config.toml
norm = "layernorm"
positions = "rope"
qk_norm = true
attn_scale = 0.135
tie_embeddings = true
init = "orth"
init_std_qkv = 0.0205
init_std_down = 0.0
decay_fraction = 0.303
decay_shape = "linear"
batch_tokens = 65536
MLP neurons of a small language model. Each row is named by its layer, matrix (up: input weights) and neuron, and shows model dimensions 16-207. Each number is 500 + 50 x the weight over its row's rms, rounded and kept within 0 to 999. Numbers have three digits each.
Before each neuron's rows, "fires on" lists the tokens most often at its 100 highest values on Wikipedia text that the model never trained on.

fires on: " No", " and", " Her", "..", "o", "ess"
L6.up601:451551535419427423482502465479465456452509509510613608473439463483554567527580450435422554514480516517429414527485479466500525564549441577594566461561471505457495508509546540488488543478501492526511602468524408467461534525569593457570497462558539446470464418515503485451536446489514560489504410605483524476431454491480486516424435588410511446467473403434586495468492389476541452481584466570438495503508496471462492511524529517484497568437529483426586478479512382445492569456497498555504468496595430513526453478601570473383524462566499597455470457428453424552463568486467585600

fires on: " known", "m", "ual", "all", "erm", "ern"
L4.up722:457434516552567582618402507463471545555514557489541508578512409525490508560528453460486489495494514519532551539491550495391559519501478495481584478485442456423566451450542430558582475406561488502505465452497545552545518548466489540477498538528524578547465591463467552467457498544501501381522428502516575415433417482461516473600500511411528418486572511504507554522471515463424472524458471457491513509505458567538433504523493553452483438475553541459568541566464554457559497526496512468458554522562533515569525512425486489483587527446555421427594481529404549475443547412431613454

fires on: " until", " to", ",", " –", " died"
L4.up36:393544523497485474557469466464496536534528433487512519514514491601551504558453461494540574483438528512518553541485450536553453493501548496437622568497375542500527546396547457556551494493389548511517516480465531568551513536560511446537494469515537567542529579470434512455464489602453429433451436490394544487448452566506538550477500434514543598508675509494524428439483428525545488492468624464529557488510465455497461381467359528487518481478442427476499438500444479475495501575462512444359505523511494568534450530536475586436511510431518518588511479529423468430445510507523490407

fires on: "S", "A", "N", "E", "T", "H"
L8.up553:541420492481486542517501541470457597460438414554497517581501509444473536503472439507505534597606470597493535574482438480425513509557542520426548513528426526446444429496518636471512499579485483553539466527541477531499529482432444459492592549419512539509552557538567428513478521469439487398507471514438419484515431484432495440530518537562469486519517550577520473485512447492502538447480418600506483574598435531512420434527576488417494561491488459409506544485496488525438498456492494447445451493485493413497487481503494498537469449508437574505519436434452472489422483513520456551

fires on: " also", " he", "ly", " that", " which", "ill"
L7.up963:534510437432430475481464546545391537486544454494469463539601513508447516498491564526432472486571443524570579508482565552415501593526498445510517527497447478430512529517460426473539459496465506523514499493427477519447431495481510480475445416501472362517485554474563498466448497589522458474346500502431501564513547494514618401465474467527428547496594506519470520481467440530457607546561480509510576428543535477486474636628522645482534468459537519441507430489549461506430550417486517617465442423545541525464494500517500447468549506581460492573536473579507505492527580543562544500

fires on: ",", "hen", "il", "s", " As"
L5.up149:505509528514567558433452374489430507506456464471449473454523409464501466460480576490486526564507506451535528478519466537529484438439524473472489556481471563508581503520570473501402506543567567477537428490570451464558496463491505426534460437442563507499533460540538502498548464570398561485496531496474522513495546420468421454541539522493546583481536530422488465494463470456553497585489513514497533485464503477451438475442521469512534450588517440414422470632475468495464538531537510432457510446586425533519560497447525545393587581525491535538457416565520541516432497625460470423

fires on: " ", "i", "n", " an", " h"
L10.up815:591511527439541497494574520408522518447386513520501517472546601500563448432554556543563597492468514481509558483480535471524483481455474489519514492598426449412508522526545445497558459418499492495542475556434497519541455507595465550547588536494461448508540419503487542500504612471448477552424494477568432487446482415513497564454421457473426430506493412499460439528530471479513459535550434415576457460459470526558427573524534486543496451538461501484400528609578548437399541461543558522621519506486439502491493565530483498383615499566444519424526546548489429515507446439499433501

fires on: " inv", " an", " Austral", "itt", " International", " cre"
L10.up389:430529486557453568479471566707500454449446471454468604505454582513515541422609473423523479516425638454469482581507523437508435445456518549479585498489481433470574463477522527494520552433468492460465521515484478408538441461626441453518465420447488549507467537496474471525421514443535516489424404536487582583455538464527528500535530438556582435503513439569469504501609501551528542620448561485619521502520421516534492459568558470459573457504533518472493551540448529442450574462516425501520496484468508510553541582512524488516540537457519411521506465537385490521518561441537491561

fires on: "i", " R", "ar", "an", "n"
L11.up516:529553465542597534409533531541444496512519586634483481502624485583471520394513568524487506602490465623585558605452462464470485474529484480449437488475470493536497551515509503560518435545443533430573462650502558489521542469450498524551537543445562551398570451497578554535448493509513560533477504501519519417438463338569442540559582530491435438496430424474534458508524570483466447468560469485492535493501527610561432502575501486564482487387563546378451553576509572535510558535539456471541455437453479488482407495529566505489543502475506506521528488443438438495455517559561496465

fires on: "er", " her", " Her"
L8.up579:481526492527455460492478496571534577473583509526554593464482531508564453462548457526405529596480568479500487599411458520599462519526513436528543475604473491534479520506621561590495546500565499455513484451506464501442402473550559571552515451507483497472492481536572512500517419449497405475492509535569577525539476558475564494483535527485471483448503443494453508494478467407437344428483478474456544467542420477477520450587485519579473467439544617534543465549545580504440565394400474476449425456496477497450480508566511481483543448467397536452497515507484643508536479530494494524

fires on: "B", "T", "H", "V", "F", "R"
L5.up170:440534496543484568514496523493531575554473536502529446508504524475406433567518438409444461484600532479510504613518371386499516462493474457408507469540532485522502454517570549514519512622568561495542509441534539526427528464528516440548412555521487503543463569559588495532419444515375408439472364460488465482468487522451464463543483418450517536562529440492484462439452491419501471394461560563486578519523373565477448553499514534497578547534514510515492652507507559575464425565513554579431488462548466481542513528562438504501474502593517556538452542491543535474574485529556422451

fires on: " an", " |", "e", "an"
L5.up166:486503506415469508458610512514490478455442504541483639591636546578508486495518545493442496503413518592546515521505470421515427505430504485493518502632506536458414526430456479469469552473481521493449517449549506494511531556545520524382506523467506510471440494434608495582528570472516520513481483504406393477502600520490619559582462482489422443495525428457454491509506473520518455467484440435568534531484501449517530494509613438502450485466537478539577440487547484482490516475554464519412528413501458482537566517516527485511478423468412516531488483550532496449461495361506444479

fires on: ","
L4.up846:335545487544456497499491401596505505566518498512444550457479503491504458531479506504551495596427517535487514542564521513508490516515541601501530506457458508475529564441507439454440542486541503534482443470550463557513448528505452432501508496524498559537605441483450523548533558468402447440533486502533485504586544421640491504610510525452583438476560586503551408435551567507554504480494484504507544456450478535462472366522451459488507498494485419483498529500453458570542506476453496406453551424502543516542560547559567550373468464555449496501491522492443493488426449499517424395

fires on: "1", "5", "v", "er", "3"
L10.up400:448482478481483392516428481604520583512519451464596477538529531587481477493516518453481489517413511512515533366503443612472490518505553424501520542554495434462493435463470605596486472545514449547471452517544502486472501533545514473527514502505539501576480499499540402460507466421475598436532476504481418615522458467413503432439445492438559543425458451485484563512483536504499436497577476511394556557448536496439452484520504497559514407516502546520441486461501498556487592493405502490471489544506624455510458598476488444468585471552513551390595629497475631541462437510561527513

fires on: " |", "|", "-"
L7.up500:485479518598615487456538423472440505557484508566508584528506515472494473574402536490465460574479437508498491420522551434509554443590483562495411576521468497583510508461468540462485571484500464508587502549474458477498548428467430490596576485501526476430568436473517558413497427491465465521519555521422473608526457531529437507535637424576490464480478488505520427484602558571512593453548506512515401537487459421520538522480515516624525514496491529471512429569360477533438529512471472416501510446466470547521486633510537482447438551479462423450520436461535564479430448460540564490

fires on: "e", "er", "le", "ar", "one", "el"
L10.up425:491500506391426506516492495469472509451635470501488445508528608485492501432484489498478580481470579442434486495417446505508573496524506384546540402440580470540455502445589615546486529483516402420444522539510544570491548476487544601539458474508533470488555454520537519469555466512492520478469460509544543506471452554479553494507427493520503502542464547494444432391531428493476536518534485469568474442483423482499497440568524520534481435471509504437588495549514587544522633506443480598450569483472484569440554414515523483446484517509377437423491531494522470564493432539414574611

fires on: " se", " Se", "e", "se", "ok"
L7.up19:592482449562534564496503524474498452520550529557503501472642569551588506418582468524477482505526535420494436480555522465506452482599424462496495429434451484445520524480509544465521499573491467503546504492487617629522469519446516481512435532556478434494488526484428463478497584553547517569470555527421554442464452477446514455476460510478473446509398491477520560545450443493569541492527480608563533492490443509522508483527566446462492474534551528503501553541591632606451518468483483435495466475476470459510462536484447519356601521507509560413531478513506527485527509503566595488

fires on: "'s", " her", " Her", "ist", "'"
L5.up639:506468448506424498468509573528401570458542520518504511457560544449540485555488545508508493438388385504435580615500492509520524547502472557562503513610531544458448521560465579566527470487462473495528519436522468361480485534484491501567518420541577518412486521457509509464487383452472498503491592537447450502553479502472458526564483511483444461414512537435532472450513451402497455442516448424398524447421490442577499522629531558522461481467577569535530427424470451512595503502371520353514530473512478510518552567533461471465485459530469513518396506482534466580505521426499496483

fires on: "=", "i", "id", "er", "ter"
L4.up721:440551475568523475496477557429528498447519471452476545465576458519601531403459440523399465458556516451556448516469513493550412472446398492490470500560548520516447526429479512536454481526542494440497469526540540422466549540488499599486482526618444529559499574370467493525547528397508560535571456450461514536560486472554479474463617472543404483446491459537544558543467475451416430437526422501466482458604516557488502448561517508479523411521491571556525477479468588487463583471435499406443552586519480552463503471476543553526404423428479465574536449498452547421460530500499495465

fires on: "ar", "an", "ric", "v", "arn", "N"
L7.up304:420511512491522514463537498524526461536416550552551504497610481482520468464470536470439547531530516539563513524567556479485524530491495442473497480432467476420520455450518453517526437415506578512418487586490514568527543554523582565579503523451494548513459513506475528519511447493449491476542493413514483585409484379570496531656531493458380427545467564456555464516555553507450553537500485609470617530487464536442537584549530574544503479500535456470428485489547453457496509440479479461432483468435442538542558422403446449513524439559409539433503523541555523460481468355508518559

fires on: "an", "ed", "it", "un", "en", "n"
L4.up669:384453465531507536429467488573405491507523517492432500415528433472466507420507489582398540460423548517560552506478520524468523606508575545523464517540620476556551503498416424570423455599502506490494530478454457517526611457492413344547591578453592519436512472487503539455480498460562513422497539570503474545530568524503470524534468508471477516428455483477484485449529534501607510438437429528489580460473465513572485534482504494490529593450368479483466537544485513496460550506582517414527399542472440535516441524472503552529407471403560494482463460516461458412456467504477458502

fires on: "N", "S", " members", " major", " Dan", " Jos"
L8.up948:500462513486477490481416553520443542521531522605530504482455454489466554527475479584490471538525477571584436513561504444486452555511422453443606401524448561462530449462450594468581456508450435489486494462576517520560547382524439477510475520507466528514528490499606493572597536528454544465588389524421508615438493439436442492611407467505506508580584468558467552539531533425462399451512534537534413441533565436524495476435482538434515472522528486399517465529530466584529548578548504489507526482465520451556496541395550526500464383463503501494497580462465565527458533492526485519

fires on: ".", "ro", " of", " rec", "ile"
L7.up780:540492523412438541472518542520543479510514463611561569472586513432413504521427472516475572475523575438436490522477501539481495528561516576552446423503484450499512465512529477468558478552447504547458590531461441505534519511455534520473462432466471477467514500417519562474489476586596509455495487485384523512511560511491461404521446574493433529487457469545445513500471467554580464444473473565604482478499498418561506634523516498511469444544409526442504592432528498471538537567563424544497497612522471590509435593523548585498434473506489472398504501477522427478443511458410533358

fires on: " an", "an", "[", " [", " =\n\n"
L4.up995:582418480441422544536516528541506546502536463517505599579503563601449459526576516490432442482475576548523457491498392527636489557528406563421513602432509491363496489442476448416477535521546485554472516510521578465508558456524508517529479478493524456487399479483487556455502464484451512545512476524469543550459542483512566508598377530491451500466534465534468494469395549438552502467463459527605543461546563484556563510483535479475541478392519546473487529443498491459501481480496412501450545598477383462570595566570525566535506528506443497463501567463453494454428535373493491566

fires on: " he", " had", " and", " have", ")", ","
L10.up327:488541435491504444479448549470404540444529431491425360509512425479532432492511557570462493565550407495428568460552456521513519572479437500450571486522566517547545544448542402460492492471552385497590556494484509547490484510460410542525450454591570493561530487472571484510412462548556516455435447490445501532473463495626550486503562436492449579478472562497564525490435485458535547540450476508469530440467454477488481552463464564554570446522651472500532550434504491521408453408589478489441478498528557571545445465468470450482517521622420553529556441626548439485492449484525541525

fires on: " |", "s", " (", "|---|---|---|---", "otes"
L6.up641:518476622533474521510549483446486536561504512537528504448538458512543453471438559497483433520453509452417501413429564469584509511514508572497481538404510524532588479489549553502370563487461492510589587491441523451529527481532482543523487469620607523571510452501475490496488429437550450550481613470560480497590424444496498527516436530486456526541511455534423440454578563571530531439445455481519449436422540522436532517527658574536529495462435423483363456458460543519432504563484532518542497527365496536436482514450506488526473566502476499415586446470490456452448447441547504581

fires on: " |", ","
L7.up857:494552615525495479577562420560569565593510510451531475500568553583489457476531449484463510595421437524593542519570458494571445391473536534504559591503523480492609493502473469521477557456521485587491417501512475573525577542562536465511473480452460495489461397468505422585476422515508436557518464476556483480482495564566496510534496468478516462485457401454500460527427551404548541479540518536552500423466347516503486419435516512437549433459454505451527472552580475394462477461500518408504579460494448541538508500412570606497553521544476439566515515502411434552482523517467568385

fires on: " also", " he", ",", " is", " and", " was"
L10.up44:447491477463545490461458518574481586427473504443496457483447430583412513546535552569410443477616521466412495477555566475528505570511508533491536535560516471473451565473500454363530473500468421435515537563367518544484482493501484440498467376450637530585459470538544569544534460535477508389497485495389539475485449459520512473476534441456448468499572468518495460532454490522428501576510540438516440492428464521426478509490525499581460496450550503525502473530576521477442579493535505447583523510508465483543502497471439436531571503525465486523546430594443484635431459580454541485